From a checkpoint of a small transformer trained on Wikipedia.
Size: 10 layers, width 256, 12 heads of 32 (4 for keys and values), vocabulary 512.
MLP neurons of a small language model. Each row is named by its layer, matrix (gate and up: input weights) and neuron, and shows model dimensions 32-127. Each number is 50 + 10 x the weight over its row's rms, rounded and kept within 0 to 99. A neuron's up and down rows have the sign that makes its largest values positive.
A block is one neuron, or neurons of one layer that tend to fire together. After each block is what it responds to, as a language model described it from the Wikipedia text at the highest values.

L5.gate44:53 60 48 42 30 41 50 39 63 44 48 56 69 59 52 56 38 73 38 46 51 41 51 57 51 44 52 53 36 27 29 56 59 42 50 48 46 51 68 47 42 47 47 47 36 60 41 47 65 41 58 53 50 45 37 62 60 41 76 60 53 48 48 36 45 41 34 42 50 55 59 43 51 52 32 41 44 46 58 41 52 49 45 54 40 56 47 44 34 34 56 48 35 56 42 41
L5.up44:68 45 45 55 35 41 42 53 45 56 51 69 61 66 41 51 49 55 36 41 59 50 59 64 51 59 58 59 57 46 48 45 62 56 53 46 46 62 64 78 47 40 63 56 50 29 51 47 57 39 54 51 32 35 38 53 52 39 59 58 45 56 47 40 41 67 38 55 33 50 60 41 43 50 44 53 47 42 66 61 57 57 44 53 28 51 48 37 47 32 57 59 44 43 44 22
L5.gate54:62 30 19 49 41 45 46 43 44 36 46 38 52 60 66 38 58 72 48 48 84 49 42 48 54 54 33 47 39 44 49 65 50 54 53 74 47 59 53 54 53 59 75 47 45 48 58 42 40 41 47 51 12 51 62 54 50 35 44 47 61 65 48 57 61 54 64 51 39 50 40 48 31 47 38 41 45 35 46 46 44 48 56 50 53 49 63 62 56 47 53 46 47 62 45 60
L5.up54:51 38 52 44 47 66 50 58 52 32 47 56 62 54 40 62 44 62 52 50 61 51 59 55 46 48 55 53 56 51 56 36 53 71 43 66 45 44 61 58 38 49 64 55 44 61 64 67 62 49 58 75 38 45 26 64 53 59 78 67 52 43 35 40 22 49 60 48 49 56 37 49 47 75 45 64 48 34 43 51 48 55 54 43 44 44 52 63 61 51 42 46 42 62 48 39
L5.gate157:65 53 49 42 40 58 40 61 46 58 63 34 51 66 34 44 60 61 45 31 64 45 39 46 53 54 67 35 53 64 43 50 52 42 34 74 50 46 55 48 42 41 47 60 49 46 43 25 51 59 49 45 53 57 42 50 44 57 42 50 62 56 32 40 56 47 37 55 33 49 65 47 59 49 38 65 38 56 63 53 40 75 64 62 46 51 69 39 36 45 56 40 49 46 46 32
L5.up157:66 26 45 50 41 53 38 34 40 58 51 49 64 70 46 49 37 64 61 39 49 45 37 56 58 23 49 39 67 76 38 31 42 57 30 71 52 42 41 54 39 59 46 53 58 50 53 53 37 53 47 56 51 41 46 46 39 50 39 56 48 47 27 41 34 49 39 34 47 62 50 61 50 45 43 60 55 64 38 60 55 45 45 57 51 41 51 47 58 55 46 37 57 47 46 45
L5.gate174:49 46 49 21 52 64 24 55 36 39 53 47 50 52 39 41 51 49 59 48 63 38 66 55 51 45 48 47 47 67 48 49 46 49 51 53 63 46 55 61 49 48 58 52 55 63 51 45 51 58 77 32 43 60 36 46 38 28 65 70 44 47 33 25 49 51 43 56 41 48 67 64 41 55 50 40 50 49 73 65 33 40 39 62 59 51 51 33 55 42 40 40 38 35 57 64
L5.up174:62 38 54 44 39 65 54 47 56 48 56 48 61 26 55 64 37 57 41 45 64 57 61 46 53 57 49 41 42 52 51 46 43 60 36 48 46 55 61 68 48 37 59 41 32 22 56 40 53 59 49 62 55 47 48 47 48 49 55 59 38 50 58 67 56 47 55 55 49 58 45 57 31 37 53 49 38 48 48 52 56 58 60 46 57 43 51 50 72 49 45 40 55 32 54 43
L5.gate226:48 40 38 58 39 48 62 46 36 54 32 67 39 56 41 46 44 40 61 62 60 60 43 62 43 63 53 50 78 54 48 53 40 46 47 54 35 50 55 58 48 64 57 57 62 40 51 35 52 46 56 61 42 55 37 30 48 48 62 40 56 35 47 30 39 41 62 51 40 51 69 48 58 38 26 60 53 65 47 55 65 59 58 67 45 42 49 59 41 57 43 65 43 52 47 51
L5.up226:56 57 47 55 37 50 47 66 51 55 52 59 46 63 36 54 44 40 64 42 65 47 45 62 63 47 47 28 37 57 39 53 72 52 42 58 68 52 56 46 44 61 34 64 40 56 44 53 47 47 44 58 56 28 44 43 51 54 49 41 38 67 52 50 33 50 58 55 33 54 66 56 57 33 45 54 67 57 46 51 67 59 60 59 44 64 45 45 47 36 41 57 42 44 57 46
L5.gate319:60 54 46 62 48 45 41 55 35 54 63 68 56 35 71 60 54 56 55 56 58 47 61 37 47 58 31 61 47 54 61 36 48 59 62 54 47 54 42 51 46 48 53 54 77 53 68 65 49 60 54 57 29 33 57 52 61 53 47 62 54 42 27 44 46 52 57 46 44 52 69 38 45 64 62 42 69 52 42 40 61 36 64 35 47 63 59 52 62 46 46 37 45 55 50 54
L5.up319:34 41 61 43 50 48 55 33 45 49 31 48 46 59 46 41 36 34 50 63 56 50 58 54 49 45 39 69 35 39 46 52 50 40 42 50 69 48 48 37 48 39 58 47 44 37 38 51 58 41 58 59 51 39 52 47 49 49 39 44 60 52 42 52 45 35 44 47 57 73 54 63 36 57 43 64 52 40 55 51 52 28 46 58 53 59 61 42 62 34 48 48 50 48 67 29
L5.gate398:68 47 57 44 26 45 49 68 43 59 58 55 31 57 62 44 48 45 47 41 42 60 57 51 46 69 39 50 52 56 28 33 43 52 31 69 53 68 62 43 42 60 54 47 38 53 48 36 49 61 51 55 47 50 44 44 57 43 66 47 54 61 36 41 51 48 40 47 73 48 57 76 52 73 44 42 55 56 59 45 38 44 49 60 65 59 52 45 62 55 49 36 61 47 59 25
L5.up398:42 67 51 50 44 47 31 58 48 57 40 50 39 35 49 57 46 47 64 42 65 58 56 53 34 36 55 46 21 47 48 57 28 58 61 48 39 54 43 56 44 35 43 59 50 50 54 40 54 61 53 39 38 47 46 52 39 63 46 49 42 62 46 34 48 54 35 34 48 34 54 60 55 51 48 52 44 68 64 53 43 36 59 52 42 45 57 18 52 50 66 46 47 48 50 60
L5.gate427:60 52 37 49 36 51 58 53 64 39 53 55 56 54 36 35 47 56 42 57 49 50 43 48 50 67 41 63 41 53 39 58 62 60 50 62 56 47 37 74 45 49 56 61 47 56 48 62 40 59 54 62 59 47 50 68 49 61 48 60 39 44 45 53 40 37 61 60 55 50 57 49 30 62 33 48 40 48 45 62 59 55 64 41 55 51 34 48 56 40 43 30 70 52 54 47
L5.up427:34 57 37 61 43 45 53 58 48 54 55 59 60 60 52 29 48 61 45 43 55 59 64 51 57 50 53 50 47 50 68 47 51 42 46 50 67 54 42 43 50 50 50 47 58 50 37 38 52 59 46 57 55 69 56 48 54 31 48 47 55 47 40 47 28 42 39 57 55 46 46 35 58 61 57 48 55 62 47 54 35 47 65 38 43 34 53 39 41 45 42 66 48 49 46 33
Nationality adjective endings

L6.gate56:47 36 54 53 50 53 45 35 70 67 43 59 31 59 38 56 39 35 39 34 50 54 48 58 44 61 62 47 54 47 30 59 58 59 65 52 62 46 50 70 38 42 53 51 42 53 47 40 63 42 55 41 54 54 55 70 55 45 62 45 57 20 27 50 41 63 58 62 61 50 48 40 42 60 44 39 48 56 48 49 40 48 57 53 73 30 50 49 53 40 53 50 69 60 39 59
L6.up56:56 43 63 45 59 54 42 46 46 52 42 61 49 59 53 54 48 49 52 65 39 55 49 57 37 31 79 74 52 37 47 48 55 37 51 49 55 49 36 40 63 51 48 49 48 49 54 50 52 49 48 40 70 50 42 64 65 51 41 40 63 51 74 45 55 41 42 40 58 50 39 51 74 28 71 56 60 46 44 25 43 48 59 46 53 44 62 57 35 54 56 54 47 40 63 54
L6.gate76:56 20 52 45 40 49 42 47 59 59 37 35 36 51 54 39 46 59 53 37 38 41 46 61 70 66 70 58 46 53 43 49 44 39 54 28 61 50 70 54 53 50 55 48 56 56 41 61 66 39 57 57 53 65 47 46 40 34 60 49 58 39 51 38 50 55 51 51 52 60 50 55 54 48 64 44 49 34 58 44 50 59 58 69 52 58 49 57 43 63 60 60 53 46 48 53
L6.up76:48 42 54 47 61 55 66 56 52 46 53 35 46 52 58 55 41 53 45 65 53 49 51 55 33 61 53 47 53 69 50 57 54 38 45 51 42 53 50 50 51 31 50 48 51 57 50 48 43 52 33 49 51 56 43 55 48 31 34 44 47 48 60 51 23 51 42 53 41 74 33 46 51 45 60 52 42 42 53 50 47 47 47 61 52 48 37 57 52 40 38 47 47 47 52 50
L6.gate327:39 46 49 52 36 67 41 47 44 50 43 58 42 50 48 36 42 46 46 61 60 39 55 52 36 34 49 45 45 59 55 59 43 60 59 51 49 48 68 61 70 55 58 43 59 49 57 48 56 40 57 52 44 47 56 55 53 32 69 17 44 39 70 62 20 51 55 55 51 48 44 54 32 43 38 40 38 43 58 58 54 36 35 64 70 63 49 56 50 43 59 37 40 52 32 50
L6.up327:41 52 49 51 50 48 58 56 39 46 48 50 70 47 38 42 58 49 53 50 47 36 52 52 49 52 56 66 54 55 26 45 29 35 53 48 47 61 50 55 40 52 46 45 33 55 49 61 68 45 60 51 47 44 62 41 37 37 50 37 64 53 55 53 30 57 40 51 73 45 68 49 60 55 57 62 38 39 64 60 59 36 40 58 57 43 50 60 34 32 48 47 61 47 46 63
L6.gate406:75 41 56 29 49 59 60 45 42 46 49 49 34 39 47 52 53 35 45 55 60 59 45 62 47 64 72 51 64 43 26 45 45 31 63 47 63 50 39 62 55 56 63 34 27 61 48 56 34 47 52 46 59 45 32 51 57 48 65 61 59 60 48 63 52 44 46 54 40 55 22 59 56 54 56 52 41 60 54 55 36 57 41 53 53 55 55 65 48 51 52 56 53 54 63 71
L6.up406:66 31 42 66 55 38 56 32 53 59 28 50 38 53 40 74 51 66 58 38 56 49 53 68 49 45 46 41 56 60 29 46 50 51 55 45 52 46 33 61 49 59 42 32 45 51 61 59 56 44 47 47 60 47 41 61 42 56 70 56 57 74 56 54 44 51 55 48 38 69 63 51 78 42 59 46 72 54 46 46 37 43 49 38 47 49 54 51 33 34 27 57 60 53 42 68
L6.gate468:52 58 48 49 62 60 48 60 31 61 51 44 22 62 44 43 36 67 49 46 57 46 57 45 60 36 63 51 56 36 37 58 51 52 49 45 45 43 53 51 61 44 47 53 48 28 48 44 35 53 54 56 52 46 56 62 30 45 55 46 53 41 52 41 50 62 55 53 58 64 66 48 48 39 52 46 58 36 65 53 53 61 46 41 58 51 64 61 37 54 69 50 49 53 35 30
L6.up468:47 59 39 44 58 51 61 49 46 62 63 51 42 70 35 63 32 29 44 53 32 55 44 57 53 43 66 48 55 25 46 61 51 50 74 32 39 49 49 43 42 66 61 51 50 41 55 65 44 41 47 46 53 59 44 44 49 50 51 61 33 36 54 51 37 42 35 40 58 50 46 67 38 45 41 31 54 50 52 39 56 50 42 60 47 50 45 61 43 52 63 45 53 56 54 43
L6.gate477:63 52 32 55 21 59 72 47 49 50 44 43 53 49 45 45 53 36 62 67 62 45 64 52 57 40 65 53 43 51 47 45 65 50 46 49 59 52 48 63 50 60 45 36 51 47 54 60 44 68 48 51 67 47 44 38 48 57 56 46 59 51 55 56 37 63 56 41 38 57 48 56 72 56 65 47 50 37 59 42 51 55 46 55 49 51 32 36 52 48 51 51 42 49 39 62
L6.up477:42 43 51 51 48 42 69 31 59 45 54 47 49 36 59 32 38 66 29 51 59 58 48 43 50 60 64 54 53 51 52 52 41 68 47 56 65 47 51 45 47 56 65 64 65 45 43 42 50 34 40 37 51 45 29 46 43 43 50 50 71 29 38 34 35 43 30 51 53 65 71 45 47 52 56 49 63 52 49 32 61 54 42 49 63 41 39 62 49 41 48 43 63 53 56 55
L6.gate581:49 23 57 75 58 43 59 47 31 50 49 62 56 57 62 51 44 43 47 46 46 41 64 53 54 38 60 49 32 48 47 53 50 53 45 52 60 46 49 38 44 48 54 44 49 38 48 52 65 52 58 44 46 35 58 58 45 50 72 61 39 71 71 44 63 53 55 43 55 61 41 55 40 45 43 55 55 38 45 69 32 31 57 71 61 68 33 54 45 42 47 61 56 45 47 59
L6.up581:50 70 41 36 58 64 57 54 66 54 51 37 57 65 55 51 27 45 62 46 48 50 31 28 81 51 53 51 59 51 42 65 46 51 45 57 63 45 27 42 38 50 45 49 56 46 52 71 71 66 65 39 59 46 58 52 55 45 47 49 66 56 46 35 48 40 44 57 67 45 71 40 53 43 47 52 34 49 45 33 37 37 62 68 60 58 47 41 36 63 51 50 38 42 40 53
L6.gate681:51 53 45 37 43 53 47 65 68 62 44 46 40 69 52 53 42 36 47 66 48 56 33 54 39 45 36 51 57 47 32 53 39 47 53 62 64 44 34 71 75 36 45 50 53 62 32 52 55 43 58 61 55 63 54 59 40 54 52 33 32 33 55 46 58 47 48 37 39 43 53 61 45 54 62 48 55 42 42 53 29 37 37 62 42 65 41 54 51 55 46 66 27 49 50 61
L6.up681:61 64 45 29 51 48 54 39 64 65 46 58 36 61 33 47 50 48 66 42 38 58 56 60 63 48 43 62 48 58 38 49 48 54 60 38 56 47 57 62 59 48 42 69 61 56 58 57 48 37 49 49 66 39 42 37 46 51 53 45 63 67 61 40 35 58 42 42 56 57 27 60 48 55 47 47 46 41 50 41 52 48 48 49 63 59 49 67 24 74 56 41 42 30 33 51
Mid-word verb fragments

L5.gate284:63 34 53 52 46 55 45 44 45 43 34 62 52 58 56 46 26 45 62 55 41 49 55 68 43 32 45 54 59 69 35 28 51 60 53 35 72 47 39 27 64 46 53 37 61 57 44 65 56 60 54 61 65 49 26 52 66 61 65 74 62 50 63 47 51 35 66 64 50 27 43 44 57 54 52 41 62 46 53 40 31 47 45 60 49 60 49 34 44 38 53 56 58 54 45 58
L5.up284:61 52 46 61 67 51 57 53 46 40 35 58 58 46 48 38 42 59 53 64 47 33 56 31 41 44 59 42 54 56 49 57 45 37 63 56 46 31 45 63 51 42 48 41 68 50 47 53 56 35 46 53 54 63 44 44 45 58 23 66 56 46 51 41 43 43 58 51 17 60 67 32 55 44 57 50 35 46 52 45 55 51 56 30 47 44 65 32 62 39 70 44 69 50 46 54
L5.gate297:54 44 40 45 56 59 50 41 52 48 35 66 39 46 58 32 31 28 45 40 58 50 33 52 57 52 44 64 53 54 53 57 44 36 44 64 61 33 45 49 55 53 58 53 62 51 34 45 58 58 56 58 42 65 49 50 55 56 40 40 42 33 52 34 53 28 51 43 64 45 68 19 54 54 64 43 65 52 52 47 51 51 41 44 59 65 46 54 55 51 71 45 55 33 64 49
L5.up297:59 45 60 71 41 54 54 51 64 50 39 74 64 41 70 41 64 53 62 41 53 45 36 65 59 44 52 53 59 42 43 41 49 41 53 22 59 44 54 41 58 43 48 73 61 44 43 60 55 54 46 55 59 36 51 57 56 58 53 49 60 65 55 49 47 56 65 56 64 55 43 49 33 75 42 56 62 50 63 55 41 37 58 46 44 63 51 63 64 46 54 56 48 35 43 57
L5.gate479:50 69 55 57 58 62 41 41 62 46 58 50 44 63 41 58 38 50 28 68 50 37 67 53 45 44 46 46 52 75 60 67 42 48 54 41 53 47 52 42 45 61 49 35 51 55 48 39 42 52 52 40 45 50 55 70 46 64 49 57 43 61 57 49 44 48 46 22 67 40 52 44 40 45 47 56 29 55 46 48 36 51 41 57 59 46 54 51 63 21 59 53 48 40 50 54
L5.up479:57 53 40 50 45 46 54 48 55 60 43 53 28 56 51 43 49 40 55 66 41 56 40 51 62 50 49 42 45 42 50 39 38 44 45 55 43 50 39 47 66 35 43 47 58 20 30 56 66 46 52 61 53 29 49 47 62 52 57 35 49 73 55 55 46 21 55 53 53 47 45 52 49 40 39 38 53 39 47 39 52 47 37 56 45 43 62 50 50 51 45 40 55 47 33 46
L5.gate484:46 55 56 68 42 44 66 54 54 54 51 65 56 72 55 54 55 44 48 50 46 64 59 67 41 67 49 41 49 36 65 48 70 48 48 50 43 40 52 58 58 43 50 43 62 51 50 54 45 32 52 60 57 48 53 57 43 28 48 25 66 43 40 49 51 34 75 48 40 43 58 50 61 58 54 49 57 61 69 38 46 49 61 42 70 45 25 40 50 45 60 45 50 71 46 55
L5.up484:49 49 43 51 28 48 45 48 67 49 53 48 60 61 50 51 67 63 50 42 37 51 43 44 54 49 60 42 38 44 45 45 39 61 54 45 66 54 73 41 52 75 41 56 43 51 36 55 50 44 55 49 67 33 40 55 32 54 57 35 58 70 58 44 35 50 54 51 57 47 36 67 39 50 58 40 52 33 48 39 42 53 56 46 38 54 53 46 55 56 45 41 56 36 40 50
L5.gate541:60 43 58 53 43 41 36 51 45 44 30 62 48 58 53 62 34 30 52 53 43 49 47 37 61 41 48 61 61 53 39 57 58 47 46 38 44 64 48 42 53 51 58 47 32 64 29 45 49 63 35 68 62 58 27 41 60 57 56 47 50 57 56 30 32 48 53 40 54 56 76 46 40 62 55 46 31 62 60 36 58 42 30 54 46 40 51 45 50 47 50 53 44 61 38 65
L5.up541:57 47 52 65 51 32 51 53 57 40 42 52 53 54 49 43 56 28 54 37 58 63 50 54 38 38 40 57 43 48 57 72 38 63 63 28 67 47 38 53 59 48 58 69 54 49 40 41 43 38 58 42 69 57 49 65 41 70 51 57 48 62 45 51 57 55 43 58 35 61 66 31 52 65 64 44 57 60 67 53 50 22 50 55 57 54 41 51 37 57 38 56 64 47 49 43
L5.gate544:65 52 35 51 57 62 49 45 58 53 46 59 56 60 46 50 52 44 49 51 59 81 58 48 39 49 42 49 70 50 37 53 50 53 62 44 49 33 46 67 46 60 33 31 59 45 47 45 37 59 45 56 54 42 54 49 40 30 53 41 49 61 42 73 47 43 41 60 43 44 49 44 44 42 34 45 42 38 40 43 46 57 50 48 48 44 47 65 43 39 56 59 53 63 41 49
L5.up544:38 58 56 51 55 39 29 48 69 53 32 58 50 47 67 61 53 53 77 53 36 41 60 56 51 54 55 51 37 42 42 55 56 46 62 35 56 50 37 75 61 72 42 44 52 49 64 58 57 31 46 37 58 47 49 38 30 40 68 46 60 49 44 36 46 52 48 47 60 42 60 22 49 57 50 51 44 39 67 64 48 54 49 61 43 43 59 59 55 50 45 75 43 53 45 54
L5.gate561:38 36 46 29 42 48 49 44 56 46 49 52 40 59 61 48 36 47 65 36 37 44 45 48 63 48 55 66 61 46 44 48 41 47 63 42 48 58 49 44 64 59 46 34 53 68 39 62 46 48 55 53 50 47 50 52 59 53 63 46 59 62 50 38 38 54 49 48 60 57 58 53 57 53 50 46 47 49 49 40 35 47 53 54 47 41 53 46 60 49 46 33 56 59 34 64
L5.up561:32 73 33 57 52 59 71 55 53 55 31 63 48 49 54 53 46 38 56 45 61 41 40 68 50 70 57 57 43 53 35 47 53 55 57 66 59 60 50 25 51 55 38 35 38 64 41 58 34 64 45 51 70 49 44 53 57 53 51 37 45 67 41 56 43 35 54 72 36 59 45 26 49 49 44 42 24 31 68 32 38 34 59 51 60 52 60 65 37 45 43 46 63 44 64 62
L5.gate663:51 60 43 45 64 58 51 58 61 32 69 47 63 63 42 37 58 33 49 65 41 61 58 56 53 72 44 51 53 72 58 59 53 46 39 73 45 53 63 52 55 55 50 51 64 50 37 49 45 59 49 62 51 47 37 50 63 71 55 33 39 52 48 45 49 36 48 59 26 66 53 62 70 49 53 33 47 49 30 43 62 57 47 59 54 39 38 46 59 42 56 51 53 65 55 61
L5.up663:66 69 52 70 55 53 59 36 52 51 49 53 73 54 35 55 56 49 63 52 35 48 43 57 59 64 58 62 53 37 49 59 46 48 41 52 31 44 46 52 49 71 57 70 61 48 47 19 32 59 45 54 54 42 33 59 63 77 62 36 73 37 59 53 50 57 58 54 56 59 53 57 43 51 49 40 54 51 46 47 44 39 55 51 52 54 60 55 69 49 44 48 55 42 41 41
Mid-word stem fragments

L3.gate219:46 48 38 44 51 46 30 62 64 49 50 56 45 44 56 59 49 44 56 48 41 59 73 51 45 28 42 58 42 42 54 68 45 50 53 44 56 62 26 77 57 50 42 47 34 58 41 62 56 49 40 69 53 46 69 47 67 43 57 48 40 49 34 55 56 61 41 63 28 47 45 51 38 51 51 44 41 58 58 54 46 46 54 61 64 68 26 47 63 41 56 50 59 66 52 63
L3.up219:42 49 41 51 45 21 59 53 41 41 51 55 42 51 39 44 48 43 46 46 63 55 44 49 58 66 46 27 51 60 48 54 50 48 63 54 51 48 47 55 50 49 50 51 47 45 42 42 70 51 49 51 32 52 46 43 42 36 46 41 57 49 47 44 41 26 58 63 72 55 56 50 45 38 44 42 52 57 62 69 58 60 54 47 23 49 52 44 53 53 63 48 17 39 70 56
Word-completing fragments

L3.gate286:31 61 50 47 62 46 51 64 49 59 55 62 56 37 55 18 39 49 51 48 49 65 61 59 43 42 34 24 47 57 59 70 63 49 58 48 38 43 47 63 48 34 48 49 62 59 46 53 54 38 46 63 42 61 48 38 37 51 53 46 53 65 45 43 54 55 43 61 42 42 41 45 67 58 49 58 50 54 55 54 47 59 41 47 39 37 45 28 61 56 53 54 42 69 36 49
L3.up286:48 55 48 64 52 57 68 55 51 46 56 67 47 35 71 51 36 54 59 49 49 46 48 57 45 52 47 60 54 50 45 43 45 49 43 53 34 57 44 30 50 31 66 42 45 53 55 55 50 44 47 55 49 41 43 59 66 56 51 59 59 36 48 66 73 54 46 50 46 59 57 65 35 55 36 59 40 64 59 43 51 67 49 34 46 54 57 51 37 53 52 35 47 60 38 52
-ize suffix z